config = dict(
    num_attention_heads=15,
    vocab_size=14046,
    norm='rmsnorm',
    beta1=0.95,
    batch_tokens=[131072, 262144],
)
MLP neurons of a small language model. Each row is named by its layer, matrix (gate and up: input weights) and neuron, and shows model dimensions 16-143. Each number is 128 + 32 x the weight over its row's rms, rounded and kept within 0 to 255. Numbers have three digits each. A neuron's up and down rows have the sign that makes its largest values positive.
A block is one neuron, or neurons of one layer that tend to fire together. Before each block is what it responds to, as a language model described it from the Wikipedia text at the highest values.

Description: Word-initial b fragments
L5.gate654:105074153171141101172140114121105082123099150103070094150138112115124082099125147108151154050149092118200124173141132152099091116152121145160149121169173119134209171100126153102080116093124102117128124059114121142157187136194157120128118082098141133115072144159219183173082068109129133148122062186199153111122118184156076097143104089107079116106081153125160105127167159255130092126096
L5.up654:188129091141089106126142080131151109113145121127163132128172061140195137140141175159098165118100121157132129150138166113099135176158120119165130162068068110162114142125078076058167172136084048186091086173163131135115153130079072133116148107133078175168052087113145097096135123110129097096167147158145144045113113089122110109104152063065101115150069138178105127145157140166081117155122
L5.gate893:136086110150164127185111115128104115085120123145095107120182136082114138110090099160118141156135056132126171187163092085157136175089151141202118132130119108063190109087158103120143124121132113124074104136127052147087119120165121076159136125153134094080179140081170096134136084085132111102146122145156084096146114110180155146069132136073087061183145167112139156126129140135121088127120
L5.up893:161094052091135112095123112074149126144154159192059128147098109145098104132094095140140114106148080086187094100157120092119122184126148130146085174102143075096203126141159129116145091193115091157145129141104157096128052163157118107093108129077112086086137128153188190156145132116097144107105106144117147113051080094127137157101120120099087143121107177113194179203151168035109103129133
L5.gate1098:083106176159130092172125148128172163101151147118150170096097106115139138146136123117111166137091144173172154164131152127169144156101116143125135173141132113179103084106114124138127080155170135163144122128139150130126217130117176062180142122146080135133135168110189177148146133120090143112149165101179133189204085161116135149162137148148142162167072135118167072165149135126181108117124
L5.up1098:189171095179155092106093101110119144106227205142099159136166140161070125106157113144169092094085120173102113142133156094172126115128102178135115080104126126125053185108145119131098154067101133113120116126203123128131114121044082139062163126153137100094110106102125167093109127119102126138118101143131170140142157191170105144104094134126118128147164140120114169090108114181106139163151
L5.gate1187:122107146186158109116133207120185138220111074111149191095145150112165086147153149125160155110133153130100117136111139150091119150118174135218104131056148108129163128195145080148072091153085147106070163101099183146124100105146147127168154123153146158170152109134177110129158171097035158128095102184108114110076103131153060166068133123143088145096079099121114142105147132130166122124119
L5.up1187:141134139074138143093151103074169196119138113102173155104178206095183100159105136212149162132151126146123126176165172148074112119121076059112118144143129160115152123102139150122109072089097140115106143119159170074142128142194118188152146126140102071156125140099164134163149164126106108145152162077142143098097163096100196079148179122107047099131137118129205129149120186147129110065103

Description: Word-initial B fragment
L9.gate211:149105091135105105117115138075151114082136138101126069174125123170060128074106092136111100116142145136099097125156127114073189134074148150140159105191098154114148111128127124091035121195103104178126151126074124123125109118130146114144152160109116094108223104131134143108107129112119100135193146144180114176121147144190134151116134136179075111051143092101104181120113140104124125104135
L9.up211:125178156131093068113153081065132148111106150139141140155146127128144131090118088114133114148172137077095209170137136170091176108154148136116139148109119145117092108134142055119139168143112119116100143153096130136113116043146171181160121153094130085146171110117169083131057198085080126169204101105079132122161169133120135141141075108173090186144160131099094124124119148112128106097173
L9.gate474:104095164108130098110108085102099119168126203062141169190155079140115115105161139069104093138123177112183153140124136040131143139125149168156094148137164118115165120104109056080133136110131185129122126136157175107133136162084156040157218133141111129138206099130112138116113127123134111089106099146095136136149110090139212199116130051107144139113118130149125190120084180182100078161096
L9.up474:125146104163132066172143093098149083142150148086181110100081157150134131097074151167144189095099138121134196138132127068146118092127124153122136138110124134159148113179126084106144196181151143172117140099182154108176109083129170123110176157178151135142164124099192094095101105160135165168107108121079128072143093082096092126201104163126098134131162126133098138117081178123129119164185
L9.gate498:084084093140133136144186178110151142078133111190143102185096121096114128129055121140061107080123096139118123193129140090162094139120093170105180102046132126164147098114064094111120115076134133122120167107071082132123100172130186087095148101133071144141136134074166149105074132120130172118135151104094156163118095126073215105097122098127151116099080159114136120072051173109101120071124
L9.up498:127096157191136187157141145174156162087132175101130127116105131151130150097146150141151091143168138135163136122119204117072160138124109119173105159123100160131175082094088150148180136145101158120159196109149134159089187125145155049079145077128111120130129117114136098128157186124085134105082112116154146153148162156188200210097154180082120144123060103107123169136136157157161091112162
L9.gate553:131108158099121139097133194086122089095121149127200114104136122105111138050110122100117118138142176119131172151134098178147183154071179193113092112116169121141111082123091100121138117077091090113130111076121152209114122141139112136137175158126157159130162154104078122158093138124072082120150111093176155062135144063049133171162103114177124067150095172106084109148101158144217155169107
L9.up553:141147147131131053093149111104089127144155167068129180121134067139089116102117173144062056106139078083161122144120106154145165124110133133193176096166131125136109121148098095136109139148133143118064154096147162097136104144111122155186126157094109130069124133092131130142127118153137174117155136148130149143118134136079126174117101172098114077158095126176107105155133150126130136112116
L9.gate600:138111127033113123156103100125120105175115154153132103044108187131143176090137095144170124154138059096111114126098134092134112118159180166079120152120134078159097162117135103171111161150109134169113102124118111114106132120139098132145136122077137090095186164121120123147115112090167155081188148098132067113144161134170099180110192154167133123072106140136126153109126153147188074171115
L9.up600:154090123101156059112105095085132145153148153174145103145160136103144096123157165065088115148142115098099172176138161133143135100141134164126089185183073187067107069142111140173154127132103202129141163149135158174137166187160132110145108152141155120204175158101084079154124118122123138128185113104111107120085186119078175111149086146105115112107175177091121139132078151170092120128128
L9.gate644:128073132062187089134137139178099143150096090122068155124132145136105146128156171114168115135142131105134095133086206078127084152179146149206131078130104164112118094139186212161175145115161177138090107162091161178145165164144152147059138115085151150194150128112145094194171144155113104110156094106106163177159143129121151126103045142137149139167115134155134114078136110171118100102161
L9.up644:096162115118089118133064102106163145122181182212151074146106115127120095162135090152117128136084149144119149165157222178116133158188163135089150107140121159159109137118120144180165070114128147159108167095163101161122076136130165120107127071160158151095114116158160128126107199111130084096174094116081154122126167125193181112146093123118088103105164084159219177123115165083168140098074
L9.gate775:105110156129136155171101124123141140100142122115106100146137095150092081118163136145129095119174127134120143122148130066159117122061135157126127172168164122146084098134147060142095165148090126131173145142080129103122114122128137122142135149115143146150128190107107167189152177101101151157120135126119127154129198147102104092145114151142141148201116111141121044166108157153110115056150
L9.up775:059188104135108155129143172110200115126193084096158116146109151106100086129101113091146170084173117166132228118164125118161143124100140132150100135174137101138133099145130098144123146145146110179090110083137101146130201092145082106128129134104150115084095163098142124170155054137159145079170150070116137134117135165142106173185172127170101173109124138144188116084069095116114145130174
L9.gate823:110072148081123120111157104080101144147152117164105155131171111172125152152201132154122169126120179083141172121155159123060096141095133174150047115194137069173092168136054053114113054146106116126129176127143148131170148141134145193078196122093079144159091136122127107191137094110061168105176120119128076136115104113115126127122177103102071122092121173152145138107187115118073113181142
L9.up823:140096085164087137120084128145098151113171110134165140137134120161061145141134065140136180108134076140087153102109159167188094106141097109119095112117150131140090108144154114162096198114123160096186126132138157166175163116083093167165058093117104170037121138119133128145163110151145136113074100123189162083058113126137119141136116112089148122110084094143169118055107102087105147150098
L9.gate1007:153073177080129122115120129109140151139160138080128086070141156129121065131122139130149140142175114123089126093173106129151112170192105178129077058146064153162114180111151092171092084162202179151111113114091134100155185102085114173105146127066217079142149130104153179144101191088134130112104117118152092126127093125099111118069135184112102076158111177136139186143139170175087087103074
L9.up1007:108101091155111177119143202119192085100122143117103071150121143101183099120159116101132152149119132122130071157130136115191073187128133122112102141125152101131123109141088203144128158111030149205129163151180123083109052129150165092067164154132119109101173119136119102133116089136188130142070139146140128117145070100122102145142143126125087130189198089074119123129102115184115156069120
L9.gate1021:111072111099138148141071130056176154078145165104135140117174183185094149133135070082117133123087149109132126162212110084154082124101128140105126166169138145102093161167186107138110195117116078048112147147154121189137114116129105187147132085165162096145160137173198136135141205153115132152150121094114088098123095125123118118089111138156144146113084140142090130081101114132169059161135
L9.up1021:150127115140146161176090124111063135097134189129168095102122121108164137123115077173103119086031178144102107091163092125147134164163140090193180123131114164168079075136153105135118136153072106107066171084150190132142115152128084144132103092196156084129124157145160161142108160125086139131102176111150131122164184096118109129145142096110086149088180145098066106104103122120111141171152
L9.gate1250:049138113130171137095138137106127114106126112049105094090138148148165128086105168117071123109105167178133125128126102177128159119123121176144088117136125153116095055160094126093119162072131165145123122146111153091078113148098094087027125103111174090130082158131169059124143120111124127128075157108142184160136125120094146120088146124144046148105109117113147071138122122148193164121137
L9.up1250:116196107204144140138138153091092108147181205136111134137144095131129057130150124123142162081127132176148089125202154096141129094125094149136132163119171143156070169062181113137156147134136148103115129117091136119139096064091080118156132153124172107115166184077180076144151167118172052117144148122133094149143117096129168089159091145125101052101152132117099113105113153122057151112080
L9.gate1369:158136137113103099085120082138081091146140157135184134107137084142199098130167102079135104148080149153147136165131126131052147075094200101087073123142122106117135143164137110117179134081099118085112085119128119108177104111156100150120128097076132131154182136137146100163079096105084144113123173138131160093098127102238107138146157078087139103103164139169174115128075110182115156096099
L9.up1369:174107127145166121114148103057163079134210173085132156173136145160107138114090099120086156106102119140190107139137181139033138138146156179094161132124131131094113153149071119101152138143112079134108142149177132081112058144080107067157106133141109110120138147139130115115078068119090108128089082126072126149104162201171058116126127074106149168132151085084108099074141194139100152092138
L9.gate1412:082144160178142121140140155114098164152132110100101146127191173110086124085154115138105128109101182181123099130136175105102061099130172111135091091062106089182108159137085121158131149158045111085104127141091181109103177142085120117135152111169128116107103113195162057140130161087147090126164055141124164121144153132132197110138139085083132150154122138122091148169142148176079108150154
L9.up1412:158125091109160101119125136166178110133129154106116123166159103207165126095118130130141104157114156112135099094151164122110042085108122105153085138095149095124116118110077119165176122110138122144122103186140141153112092094161228146095138080148174148185146158123183110109106094133147135166073192111067135100052159109115162194121142098158159056114164115142152132105106175096166132135094
L9.gate1422:136098143158125075075124185118103101130097156128150162139182079132148145145083121183159156128148076130110055169103134149114085157130141157110087115155110188104105111130086062138162148154118197192160138105166129140107134132122119175141127111128156127112184172124177123135063091127178126108136118117134191076165165165128126148116165101146190152114129160092064141110093109142132115117160
L9.up1422:146100114122092091145153182157201173111065154146122177132168168170101138141125112131131179129134101108194183155134114144086171164170142180109156191126129140127090179122085051143201106137145112139189109155141108109091069084125120151142140119193131172150164132158113115081151066101138109088128109156169125165173121185157090182155153058113096094171127107175090147117155160188150111083124
L9.gate1674:155171111117110091157185124117083120135131174128116104142179165162109088094117094140160174135113141183103105128191142169125126186145171135089109202160164133109055133166128105102018095124116133137132112146095130087132129087138116217120162107175159063120200127183089121109158144148150134144123142183142111111084109140122220098129140128110086121143136189112149156132151116142105062147140
L9.up1674:146107124115203065111093151107091113107096100155118133139184152109088087110117182106100114139126114145130072146137144089145138143152151129052062144135155131150138120143152102114069083159120238141094130114176139149060133155106132125132118159178134104162159154157196180094124134161163130155118133090124079122168127112144066124124122133168109163078134189114121115124091145185133155149140
L9.gate1696:144134123135155121202187154096106074077075129081104081163147100211162143093149098124106118150126038095189115115146120116126199113121154101099094153167062073124134151107066118120097110082117174101146139140146114144106112168128153166139104114092120110105182124127122132041121144106089139177141191114163124104147126101143162126117126128100103144094196130063116146135091125173056163148133
L9.up1696:139100126125153053159107145124119137104119132115124073090150071165159089089059130123103137163103121120151081133131128164113121096183116157127106170165138124194121178143121129118095113152128099076120166181149079115136117128109112121132104184143145138135203164108148118106130142128136120164095180143155133123112157100116159131119106113098121220118179143101179142133129125163119171107145

Description: Adjective completing a modifier
L7.gate1119:089172129175158176150137149169102080082147109140095127158113052130097108086134136147160141181098079162157159117136099151108081124103110107175125174150099112135130170119184105141121132131125157122098183181142107127098148181155112145148110104147120157150170095092106156101076140162180158157104168171135079187159166179086167092087175187144115101098119143152120156179151177130145158177042
L7.up1119:159094125103165127146105117143094148115113154122104083059127145152098142073109137147159188136135124134144195081139115156156154146122121185120155146143122201196156113147100140113192110144105103078155149127133152123154088152102137144154122065101140210117151156111167104113132167120104128134169154153110141181139122115136113152139134130172146119169143103151126101141158170168128107082074

Description: Adjective-ending word pieces
L5.gate442:146107110096158126180133139117161148195105175147129146132140107131125103105128163140162148124103063148055079143105181133146071110188138144095082127137143156137120139124137169097115121057093077055117086132123156125117142112140160128111140102154101163086126112148127124107149181108128110086121128197139148072180129051143072134123080079137103087132122172144102172137142159089078125073092
L5.up442:164097102097111155137100148099117076092127158182083090102092118162114135136156125132124135168113079119133132140129145102129157093116184118107060133161087086167152052187161182128155098081182063115131180144145095102160165170132117115158132229185186080151161128171141071125147124077146189102117192109149179062114141117093157175162123065122121111109094136133087086196139193141156113159042
L5.gate878:137066135075122168126142119111112117127109154138079084110143150155138067121136186119129143129088138119130108133126062127115161149155139095138148102083081127148175171110161194083157044092179121091096138111135107093196093166141142113193189125093099147036208094093142068131106127074100091156137104160095145166115160050158153155113177135117134124115095202112117154141094109161143146159091
L5.up878:123081125139151137141068150105147138127132135106092122142128136096198120099105204050108151125126143081115105202192175108123120131219095114174128134148104085130159160151145124157131147145085102155139152102151141113093149103129122120161081148160102198103151142139123110064115180112215159141190073142120102152099140059158121192101085152138111136143108177138126183139119133145120139105132
L5.gate1557:090151075083164140142137174157164122150131016129162115078120141073147121111145118116128121136089096148137130109131115159140103142171173123055173130114179071133171175152164123097081141163127077083151133158137154135168139129144179151148150107103121135117122090137106143120100117117143086097139176118178197219097129194087106135171108094140098088102153145113096093106155128108073174147144
L5.up1557:131099122080138108142131137125120150122138072165133183091131182049142173090127143124118132136108179166155180138132154165122088159142152153107143144153094138085144087112137097115067138145093087102134131195123137150128107086121188153167104096126107136186042097129121122149133114168151122086072185128186185108131172138144151131115144124180108139155143145143128114116109157077130106083198
L5.gate1636:158114058083095117084073058196104180151213144173143093133177107124157143089122122100065219109136103127166082059087155104168110131128093188118151108146079097124088103116131204164130118137149060141097114155144149134152085158115151137134077164151190144154169144138144073154138151113137119133142146076112119141152156153129146131095124139138088127159140175131145156153160122188129150125162
L5.up1636:084094085124163079118201103078178160102173180135092137062130097144152118168056086163086109129055106162096111075097136158141092105122107154182129105071101165116141150102104112082120100076080068105153131109159163116156177131145101096105158113068088142029107113098171114097152112140106115130148075127155170220185083093095164130103117153116091139123122202133121142160122122165111120142128

Description: Word-final adjective pieces
L9.gate140:080097104084152149127128144076146116055099192145147078131136133139126131112174115125096087140162077048186151082152166126131144162112164168152111139131126189095135158120122137109125166112096019096131187097129151129142124119118080109173137135134125146110172103118125098161134114085142146109157119137084096160176067116107084150100146090164111146154129092107104152047131073089136102119103
L9.up140:096134118061152056121097153180137136149086101121137180129136125117129131068134096182114133128133093144125111093053132139101147174046126139131125131134164094130102097121121152226119124126095136076101125092127171184109133185148136130084147128136130082122122103096127126157100081141148142156082128095142083143141075152109109172099135159153144133110178086092078124141137195083126100091075
L9.gate388:113091120112121086128115131136089128115154112143104101083076137153146096096094143065056130164131105112112169136144137104150106103088073140121111124151086105105158131118163143085151139164101145157091162114147120183130136087134096124134159145129162097132131078069122159103121122161120111152096138123107160158105173144090140133124145159061148134181076171110139114129068110154150141124113
L9.up388:134106150062139163137176109139148114112136173134135152102160125146127166184108137198173128127087091119099107091187176128102119101112186199167114119172156157164166083106124097175083108120158126108077080102152139140106132188118118115148044121138141198171081074104166133128082131106103154133137121152172115134174156129100157103126120080128120114106137165161113116140127104173135206142150
L9.gate513:136130119070149110091120148127130156126121137098122131164129115084153084162094142114123109138105123123128103170142160127100105148134067145137152080158088032138087133161066095107093103127141136060135121137151073127117117097098114144107124143160123085123108140137118128169051116107112161134057091108080149106134137130085152149126134099140149083146128132142185109162077146108149112106119
L9.up513:170148143132160138090169124102178122116096137142062098141116109102134100115148140097137056109094099106131130152189148147152158106108105088104093101230128098161135134139115117085134134093168132094125164115117111149101118112131128137165091121119136154134152168149143181107067115069143101090119110172106136088072121095186148082129185105127176157156143158163174126125109146104121073050161
L9.gate580:143147123054160143189107158096088103184133208150133094153186145126065156104170189120134097170078131120085096122157174097123131107171089124094117108148124193104087133111136111130111152074187134090116146105110085087070160140116146162124123176107128175113167099226083101091133091115095125159149147130157200076070143140096121097126046141106076140108158131174145073106094149076214124089163
L9.up580:129115168135166205181027179197151074152108161132090148137142159137106077148097167158141146097142145144149127146158174132115097160135082153069130196118131160165081149113123144092091113150127105145126131127166097144120126091178136109105097124069119094127136145118101115108110122126212132107087142077140144114145075078112120161180095095138105129065110209099112117075105187095169168150059
L9.gate626:107089182128106142124114106134062146114133196100116076127133151119127150073179086138106087142151132080139166137130105159132139115112147122157122100147117152204123170098092155097098150116125151145169132125159156114080135149148191067117140159164151141116130183068106081154060084184182110093169122135176110102142146124121118134158149161193117153110137110124142091119148071074110151158118
L9.up626:164130150177143138149210107106146115127131071062159153177137144091114123102184137130151129163164084127126125129111091159178087177110071141170072060100156105141097090113124163159119145183131173172110130085141144151159112103141171104115117102101114126108130124130161118127108142112087144177206128136106159124132069212188172110131156125094120139108147122159156111094129126151152101184085
L9.gate640:082131110082111127087089126138158091126083098105139137125118136175092106124165174130149123116169092116201156084085179183159105058131140115085183128155123121132127119135084109149103129120137135115120093162167070120072126087140156162095126110103135121124113110170141099125112079119099113162170104122160141154111137106026125142118174114121136123082100138130172123156115131159121070125134
L9.up640:163161108136136139112181167096152123165121122127151074137126159192111124143146160133154185101124080154123141113100114136135142103116137209129045082139117109176137102106112166119108137176146129118100121100138145190147169189123143152182105128121140098115144073185160098161141145051131157100101133127127118129178115139105168151083147204143196109114128123141087200081100138140118095076124
L9.gate831:159103136088200172123178104103079125165111128140102137116238121166165140100137126078169119127084076112111080101142061120159139142071153164106173071101095206162133140163105138155171143149095120142110109144136110127098091148109147190140102131119121086128151106119099072136097155125123089125120134133138107099147111064085129180149158137084081143113134132100145126113098126098074084100062
L9.up831:174128200097162161108114194169114141077097156108097087139116128188113142096174166103106146124085082113110102126144191075158085169141194156163142162219107097167138121210133112148115170161160136154155097101173131121129099109104124076116093199098133084154169119121174154200138087120094152070120153146087070132161128126143118125177126065125115031104137105126118086050089127142165036135151
L9.gate885:157128112141116097085130075178204156113125138137115079119120139145131157164144111098162107135143117205154070032110141179205153132103111145092143132144179077099178208086143137118133146141125135154206171112153113167101135116099139135095141083074178151046095064125090148134118068108146138138156158111129130157144091127130149089173112153111118116120122100069151098092103124163108173132126
L9.up885:133117133144117171088100117186102098125139092125097084096140078131107111157153182143136123130092179197120168113164148111070162140132170138079156109105120141148078145093142074128124125113179112177121147080149142150113115124118118160170109136042159145094102109084184110133129141148080054138244069102177103086075129097132173154124092140152108155077167119101127090170084121071112068138105
L9.gate908:124131136114115135125153181140149155145156137178111142165205129135160167133130152062099131138146085137086175115086181107190130112111129092085143111157073099156118130150084147103060149090102113092095155137141111155163163161166092106160069082124145180103119119171129157115081073100085091100108066139158164120155119140149147136156118145135122140131080076164140154063153086082103091147096
L9.up908:159134140176132123087115125075204164102075120154130147130133112136089083106100143084155071120175149086175157106124099122139083080070141137185109147135128127092086181139054138100123164155129087129162137086114125213137135186156110120143130089130183173159151144082099187161095123111181078137101104110075156142125137096188212098125106119125135064148167127111112056089156118121127156139087
L9.gate947:099121163137170117097119120129079127058108161100147097161130137176097140109139140119195121134163155135150159109108066084125126155168133066130123140181103158153145127143108106131164148131109160161095161107130141140103109107081130161108097156106125108089116130134079161131157102123117080083126144157093107100116172132124165143162127142084105165159146179145161131110160150106081145117123
L9.up947:139090139117143199081159179116137146103048118127151205132129079143169131105098154143147163108113151115151068141144163092156180106107095132151073122140068151178148077112126081129205108096109143125151068114084130124065142125145127153070158123208130085145104112217097097116164093089077099191132172127157115120162126152126173121158181154133178096115104134177101202145083140122116093109087
L9.gate1191:157127097116162122055082151112138161066090167114153105087133169125093100138109150162116081158060105146098155128136140037119126145129084131089082162194097096120111128145137152194174124139114154154132177095174104104058144166150129114134064131137114148111085107085118130136125135130131136182100151069147106039111106095156162081116144182109058143140127103163178077168070173098097060100145
L9.up1191:144168133109102141152137143185106087137110145151108116167156152214159066113143135148132186117097186196115198163179089097155172124066149139093116144107069114127076119163113154108136108131113104111182128135122129152128097079092126138109126093156125109135129145106108147121148126105144155178195105108156135151154132051160141122102164062150089111116162132069148176136142161087083128132162
L9.gate1235:112106120081177161136137113078171120124101136121115128125141160123152187132133153162127116113102116081154098083147119101138131103133088146207082091136061075145145050074097124119116063084172165153153184119111146115114149186117119079043132111066121117122226142126120104136141159110078045114090128095121124159152120190075116117175164141077087119088102144107126158142138108149097074097083
L9.up1235:116118124130134128059134150163126078155092137092112116132148128075118125114160135110110167089157091149185157159132094124128140117115126149141157123133182168142141171142092164142071069163107160163123151078119093106120133098117157104169182189099115113102126172138143089095174100181108125077122140040078149099102095101149143123150154100132160069106111121104120148137114150115079159134120
L9.gate1293:106096162142152059100138147164118095152176165107122113114173008174121123169149117164148138136123139075131140148069159129147106078143151104112144147104078143108104118109113121159084145144102134156110127070101177140126114145123095163124157141146155169181191103174164150177112152084096137133143126124121153143080143112105165124164147112102111050093079105071172108111126143077151113114143
L9.up1293:093133132112210126134148116159105129122135186135123153128187140105140077104142161146075078145124085121184161189099083119102128066132179183164150126148157143160085095168122140170095123150116098161113143133129124097086124132131088145116144092104094078206129089136141155173149117201100113158089156129100145132061096131157164187131133117151127113118138117099130167118112123160170149091168
L9.gate1298:082053131156078162135085143175127149189135142049126092090127118123171118094145140120188087089139103130167113190149094155168119119146127108103127136145165086094161150179122187163053143190181074179107164145095094097112161073085111114137115115188178134140068136164146160155119124150175172164144126090168136185102098159124133158161068121210128119156085101103117118152183134122161082121124
L9.up1298:108078106121149114078134103122121125098141133137109176097121190158155107084171113158152080190102144134137051129110116151137199125174081114066150189136149160114124160090112195132079179194125055097101099169145114151092085122124119161183160153131123135117091118154125118103077113142151110144166177110071135143095162096096106146131144122150164126128098114138134123119169096114103114121137
L9.gate1356:171118118065123133115081113153057171121150128115081089131138173186131128053178148117172131125071159086157097187136156111135151117130099180091118083146136092119172034098202133111077170187142115068138122163112199156130155136102168107134158158172131160118147143141156100177105132051087092129144104157116139118083119122135086096162158105173160101139156121078112153130121111182119060161145
L9.up1356:138141105127190079080109148146097170114140145133088085115128113139163139167116143185153055101134082067097114106090135101135212139133136137182169198116139117149095105225104158152053158218096091086116130048065133100145157122146150069139120107069138120140143060112149089138134153087125129135145171111158147158107165159151189120123178133077113112172099146151085138136174190139148142116053
L9.gate1514:140113112101101149122137143176146136091128184134139116141139073147120110158090154150132106183170106102128172106108142131144143139111152107129103084127024120142085145153141189149121123106151130127101127170160135148167122161165129154123098031139092142139177142125087168140126087139129160096145125150094117058051125097035148129161150178123076044104130115071117155149111171112118073088156
L9.up1514:133101074092146131144159108157060171103102137128128113105141138192190127123121139138124164090168167120174111133157099177106217160129156120173184114083122080082146153133110175137067133129152173105181119167158097085141117181139154080170135052092071130140151131139125100135108057092152099103178150125159084125131083077045085121138139092159117119126119078165130114109125157168093119128169

Description: Word-initial letter B
L7.gate202:117173102115198095120126123076157124147096127118088151067092104165126060112132140116169121196114110088104088099155198135081115171104189189089135057133138131072108097148104069095100138147141112199094110113116098076129080104151101131183129109177139115076147150145148079129104069153083190080149130145145147143202118165126141138104112088151107151130105111150104173104107127086139073110131
L7.up202:156110176119115195122132150117175154156151110151089111068144104157159145096137066150149151096137119116114034202096162108114144130106172129176069187069130088151080083121179182106147133116145117123106091108171154074121084150105100062155120177127083140169130141094120143155136134107167126121187151186118146162098135135137134065155106150139097128125110108049202206146150111203157070135157